Weights of a small GPT-style language model, trained from scratch on English Wikipedia: 13 layers, a variant of Muon for these matrices.
MLP neurons of a small language model. Each row is named by its layer, matrix (gate and up: input weights; down: output weights) and neuron, and shows model dimensions 16-111. Each number is 128 + 32 x the weight over its row's rms, rounded and kept within 0 to 255. A neuron's up and down rows have the sign that makes its largest values positive.
After each neuron's rows, "fires after" lists the tokens most often just before its 100 highest values on Wikipedia text that the model never trained on. A number after a token or word is its count.

L6.gate582 [ 55 112 162  80 146  53 157 146 113 104 126 178 173 146  78 135 163 109  90 101 163  97 129 128 164  67 114 126  93 150 139 143 137 199 144  97  88 165  88 111 151  89 129 106 176 208 113 179 169 117 117 132  94 109 117 127 142 138 117 158 113 135 101 146 138 153 194 133 117 126 104 168 158 129 145 151 110 140 115 133 147 126 131 207 118 140 145 164 166 160 152 112 148 154 159  73]
L6.up582 [136 175 146  84 155 144 146 171  95 171 119  74 143 104 142 105 141 101 197 120 141 194 135 100 133 160  72 155 149 132 104 142 127  68  99 142  74 160 169 141 110 178 156 127 107 131 135 101  87  77 125 139 162 151  81 132  95 125 119  98 150 144 188 135 114 140  96 119 186  91 117 120 166 155 172 117 142 121  80 126 158 121 110 103 132  78 121 167 109 114 174 153 124  95 160 110]
L6.down582 [ 91 187 122 115  53 142 123 133  96 167 117 144 122 122 163 198 109  84 108 169 113 120 143 152 135 159 153 105 157 116 183 169  95 106 139  67 112 130 143 130 155 104 189 146 186 225 135 171 139 172 130 181  90 121  11 123 116 141 144 110 132 126 185 194  78 121 121 133 140 117 119 120 147  88 123 138 113  84  86 157 148 110  65 175 168 114 154 168  82 134 113 187 159 104  71 185]
fires after: "," 40, "–" 15, "3" 11, "9" 11, " " 5

L7.gate105 [ 85 181 205 107 135 135 116 152  95 170 139 115 157 111 141 109 123 143 129  93 134 166 136 123 150 145 164 181 117 133 174 102 171 118 154  89  86  92 184 124 182 199 165  91 111 117  50 163 196 131 125 128 184  69 155 115 123 174 134 118 138 109  96 110 153 164 174 173 161 149 159 121 146 120 102 155 144 149 150 117 123 144 127 159 130 160 108 124  91 193 122 144 155 171  91 151]
L7.up105 [122 169 138 169 168 140 184 154 120 113  94 133 186 103 132 179 107  70 150 178 125  90 119 108 136  99  74 172 134 163  68 197 100  96 123 145 127  91 120 143 150 117 105 189 164 129 108 154  99  92 180  57 126  92 173 154 154 153  73 101 128 176 134 157 112 146  89 148 107  72 112  78 121  93 132 164  97  89 149 138 150 153 178 109  86 164 203 127 112 138 177 136 100 223 169  86]
L7.down105 [115 123 184 180  75 126 118 150  91 123 149 146 178 104 122 106 109 116 170 130 113  98 108 126 160 211  49 172 119 153 106 137 117 126 151 158  86 127 127 135 189  99 130 120 118 134 145 133 106 102 129 123 111 142  72 142  85 183  95 162 108 205 136 181  96 107 115 117 126 116 158  92 144  64 175 100  62 116 115  94 104 149 118 145 148 151 161 112 141 139 175 117 184 120 156 135]
fires after: "–" 17, " H" 12, " D" 10, " F" 10, "9" 9, "1" 8

L7.gate488 [165 178 138 178 133 166 121  84 135 170 119 183 129 139 116 112 148 158 146 142  62 141  72 104  28  87  40 134 175 108 144 152 116 153 119 113 140 159 134 121 149 106 161 139 102 130 106  82 141 108 129 111 139 146 139 148 133 123 144 111  73 142  92 106  71 125 136 121 169 119 149 136  98 121 161 164 170 164 147 191 147  64 100 116  60 152  83  83 171 130 163 126 142 120 139 176]
L7.up488 [128 106  46 132 111 103 157 138 160  97 118 152  85 164 148 121 149 174 157  85 140 152 163 118 106 120 128  94 124 136 104 157 137  82 187 185  88 153 170 111 132 130 154 143  79 151 113 138 147 140 163 136 149 119 116 147 105 165 118  57 157 132 153 164 190 121 123 149 129  75 173  78 125 133 156 123  65 184 123  99 121 113 107 145 173 126 118 156 155 131 120  94 159  98  98 162]
L7.down488 [ 91 115 131  73  48 131 119 111 107  89 100 165 114 138 103 110 135 167 131 105 166 131  71  75 125 131 193 143 152  87 171 194 125  95 129 186 115  45 137 139 167 116  78 137  94 134 101 109 137 119 145 103 104  98 112 161 121 132 114 178 125 152 125 172 183 165 114 154 125 109 124 117  60 101 119 122 156 110 127 124  99  89 106 156 154  86 169 113 114 126 102 127 113 140 111 100]
fires after: "1" 29, " (" 23, " |" 8, "\n" 6

L5.gate62 [138 149 192  75 147  55 172 111 101 106 105 177 117 140 185 125 121 132 126 123 144 120 151 169 149  91 155  55 166 168 159 119 127 101 182  78  84 130 113 139  95  98  94  34 120 145  68 113 161 117 155 136 118 122 159 149 107  73  86 103 143 131 159 122 108 143 131  76 168 173 168 107 141 151 115 126  91  99 125 128 148 154 130 111 167 154  73  93 167 121 119 111 159 208 117 153]
L5.up62 [165  78 131 171 119 118 164 131 137 175 156 182 126 110 219 197 142 216 133  78 105  80 116 191 154 181 125 115  67 190 169 129 111 123 110 131 157 119 143 162 137 141  70 114 131 124 158 138 170 139 135 167 148 170 165 131 125 154 118  90 185 205 183 147 135 117 160 109 105 108 107 124 128 104 141  63  89 114 101 129  98 141 193 170  85 133 152  85 124 137 131 124  64 104 161 191]
L5.down62 [113 155  75 163 124 132 145 144  98 119 133  78 156 101 183 104 139 127 167 126 130  68  84 164 116 127 144 116 125 139 169 149 147 158 144 170 151  73 134 178 167  91  92 144  98 117 209 191 200 126 120 109 132 125 154 148 128 212 136 109 133 163 111 130 130 110 162 130 135 155 105 124 129  99 134 114  97 122 144  11 137 174 157 218 115 118 155 171  93 136 150 142 127 143 160 145]
fires after: "9" 56, "–" 29, "8" 9

L7.gate357 [121 130 112 144 150 142 119 128 141 121 139 135 152 100  99  72 121  78 126 113 160  57 147 189 150 130 134  98 150 141 173 121 135 197  66  66 104 141 161  96 166 148 117 108 151 127  94 110  68 104 109 150 146 162 138 128  74 156 178 150 122 131 106 159 180 159 164 116 131 134 132  71  50 140 173 140 176 123 154 179 179 155 168  88 124 146 135  88 142 142 100 117 127 141  85 102]
L7.up357 [138  99 151 147 148 133  82 184 154 105  94  84  13 139 185 141 151  56  79 141 100 119 132 137 135  86  97  72 132 144 142 130 120 150 121 142 159 172 129 123 136 166 123 108 153 170  97 136  76 123 135 124 113 144 170 126  98 154  83 154 143 112 174 116 114 213 148  89 135  97 198  78 111 159 125 150  97  82 158  73  88  86 159 133 140 123 126 120 166  99  41 122 131 109 135 125]
L7.down357 [146 121 107 107 176 122 165  94  93 138 176 141 139 161  85 159 119 101 167 144 131 112 139 109 104 105 150 139 134 159 129 117 170 120 198 103 132 124 109  79 124 121 172 146 108  83 172 114 114 201 151 131 160  92 130  68 159 150 130 106 111 145  73 150  90 126 162 223 179 109 122 154 141  64 132 127 171 119 136 146 111  92  82 171 148 149  91 136 115  55 150 151 123  69 108 174]
fires after: " " 34, "," 15, " |\n" 14, " (" 6, "–" 4

L5.gate258 [ 80 132 156 169 147 146 136 168 152 141 148 126 117 145 158 128 155 119 149 189  93  84 153 125 159 188 124 181 106  89  95 131 119 122 128 115 193  62 121 140 113  54 131 146 149 108 112 145 150 117 105 103 114 120  69 156 133  67 124 122 126 116  89 154 108  93  50  82 178 177 171  98 129 101 161 155  86  84  83 117 126 100 138 151 118 123 175  92 107 163 140 109 151 167 111 107]
L5.up258 [ 81 106 165 139 131 114 131 171 139 110 145 134 163 112 107  97 164 131 119 141 134  94 127 124 188 162  86 180 128  98 117 121 128 129  89 133 136  98 146 135 147  81 105 112 181 157 103 176 117 103 143 106  73 132 147 138 129 114  18 148  84 104  81 145 145  91 129 128 132 197 181  98  98  95 181 181  74 175 140 139 132 126 143 139 142 119 111  74 129 194 145 160 122 149 188  65]
L5.down258 [100 147 157  95 115 177 209 103  88 156 135 116 152 113  99 138 117  86  98 152 131 134 145  37 103 158 181 184 173  65  52 174  76 125 147 130 120  81 121  99 171 105 120 164  87 160 160 101 114 125 149 137 163  36 170  92 187 135 103 121 143 144 165 101 132  82  95 138 100 108 117 137  71 128 180 142  71 174 146 130 108 152 119 165 195 129 159 117 108 107 177 105 155 137 157 102]
fires after: "0" 48, "9" 13, " D" 6, " Gr" 5, "D" 4

L6.gate81 [112  31 158 161 154 151 140 122 127 169  74 168 105 159 192 149 136 141 159 156 171 118  70  81 148 193 146 161 133  75 109 163  97  82 142 130  87 127 164 153 187 147 130 143 155 167  92 144 154  95 212 131 109  95  63 180  91 147 124 112 138  87 109 103  71 130 102 172 129  98 108  81 171 168 132 162 182 161 150 178 183 121 162  76 128 144 139 144 128  99 162 148 118 166 114 110]
L6.up81 [ 58  69 142 188 156 154 127  87 113 176  56 102 151 189 174 120 145 123 167 163 175 129 109 125  93 153 132 135 143  75 172 185 124  80 130 156 148 144 156 144 140 104  98  94 153 114 131 154 169  71 158 124  58  96  99 146 152 111  94 117 118 132 160 128 108 182  98 187 102 197 147 122  76  93 159 127 182 176 140 158 138  97 132 109 147 182 142 200 118 136  84 158 140 148 137 108]
L6.down81 [149 157 160 109  75 154 136 129 122 114 126  90 121 129 137 134 154 120 170 124 151 118 123  82 134 142 122 170  92  66 121 119 134 124  82 108 105 151 122 182 113  93 140 126 130 162 107 136 117  59 145 140 159 135 155  98 133 219  88 104  73 115  97 121 161  71 105 144 117 115  84  85  92 109  92 111 120 128 121 111 147  91 179 137 140 140 144  78 142 101 127 133 106 160 114 115]
fires after: "9" 21, "1" 17, "0" 16, "8" 12, "7" 7

L9.gate523 [161  92 143 223 171 125 145 168 125 165 180 176 135 162 120 178 102 116 149 106 131  91 120  92 171 128  90  96 163 112 123 177 137  69 105 113 112 171 160 177 164 154 129 101  93 157 146 114 123 132  71 142 125 146  94 154 166 135 129 115 118 127 115 146 145 135 105 138 139  97 134  93  90 161 170 193 168 108 126 146  83  42 197 129 121 161  99 128 158 115 120  97 194 123 122 147]
L9.up523 [225 192  73 145 137 101 195 179 127 131 113 102  93 150 152 120 190 180 102 190  94 160 149 110 105 122 131 136 101  85 162 172 100 136 134 110  72 128  90 170 170 156 116 164 103 165 125 180 102 133 134 137 135 142 134  80 127 133 120 178 108 178 105 171  84 162 132 144  91  96 107 119 105 160 135 115 135 131 180  82 136 105 149 133  99 172 128 134 131 101 127 138 123 146 164 134]
L9.down523 [ 97 143  99  46  81 125 178 114 148 142  95 155  67 124  86 159 172 145 121 122 135 156 116 103 132 105  97 147 173 153  73 152 121  82  97 183 106 150 173 128 117 117 109 104  98 101 157 123 105 149 157 137 123 115 135 172  64 127 145 152 124 143 117 185 112 171 185 188 158  67 168 151  88 118 104 146 128  89 133 168  71 139  97 150 152 164 135 131  69 107 100  84 146  95 125 110]
fires after: " " 62, " (" 35

L7.gate38 [116  96 144 190 146  57  53 134 109 142 179 152 133 135 104 115 107 123 175  46 138  68  45 150 131 167 144 112 156  99  53  75  90 112 110 117 115 150 101 134 137  73 131 106  91 178 195 138 110 124 109 143 143 126  85 156 124 128 220  96 168  96  80  90 146 118 137 126  77  97  89 148 140 159 137 131 163 166 105 105 200 159 152 104 109 142 161 117 101 205 128 130 145 144 131 107]
L7.up38 [147 159 130 107 178  95 131 173 147 138  90 138 141 112 144 134 147 132 190  60 105  64 103 107  48 124  84 127  95 191 143 202 170 135 143  82 160 104 168 154 163 157 106  80 111 124  69 147 145 106  92 162  90 142 144 124 118 123  97  95  84 132 143 150  89 112 106 165 124 145 105 138 113 114 109 146 125  84 167 150 107  96  80 107 110 105 124 116 117  75 111 141 140 188 127 169]
L7.down38 [172 112 162  74 118 122 130 107 173 153 193 165 130 115 141  78 128 128 104 129 135 171 186  78 155 162 128 193 207 140 132 117 106 151 150 141 121 121 130 133  83 102 156 114  99  94 125  85 145  75 186  92 134 107 116 123  93  62 124  83 128 148 161 228 140 147 169  96  85 120 127 101 107 124 204 159  91 110 128 101  95  76  90  93 133 174 141 108  60 103 157 139 115 138 189 149]
fires after: " " 87

L5.gate144 [127 172 103 104 154 133 155 131 152 125 123  86 118 135 118  90 136  97 125 137 144 116 101 131 138 140 100 139  84 114 131 108  99  93 134 159 104 104 133 136 164 145 159  84  84 135 123 115 168 117 145 114 153 109 174  78  92  86  73  90 156 134 100 138 151 197 167  82 128 145 134  85 106 144 159 100 222 158 175 104  87 116 166 134 130 133  89 182 130 155 167 183  91 176 160  98]
L5.up144 [118 150 134 123 170 155 138 173 159 121 122  93 118 100 127 127  72 146 123 140 124 130 153 130 116 130 141 128 141 130  96 131 123 165 149  99  90 132 147 116 137 186 138 129 106 171 107 155 152 104 156 186 123 164 132 115 131 112 107 119 153  66 138 106  71 119 122  79 147 152  99 142 107 148 162 124  88 122 132 178 101 141 150 107 124 151 171 135 132 211 103 159 131 218 127  67]
L5.down144 [108 141 145 206 132 168 124 122  97 117 160 136 159 152 104 132 106 132 104 134 140 149 109 141  90 121 112 159 156 183 121 106 150 154 172  67 124 118 150  90 146 114 118 119 106 140 123 145 117  91 128 102  94  88 114 115 190  98 163 109 116 110 182 119  83  51  89 125 110 132 102 118 135 131 121 102 106 150 111 134 123 155  44 111 160  95 132 152  64 207  93 137 176 154  74 121]
fires after: "1" 27, "0" 22, "9" 17, "8" 7, "7" 7, "2" 6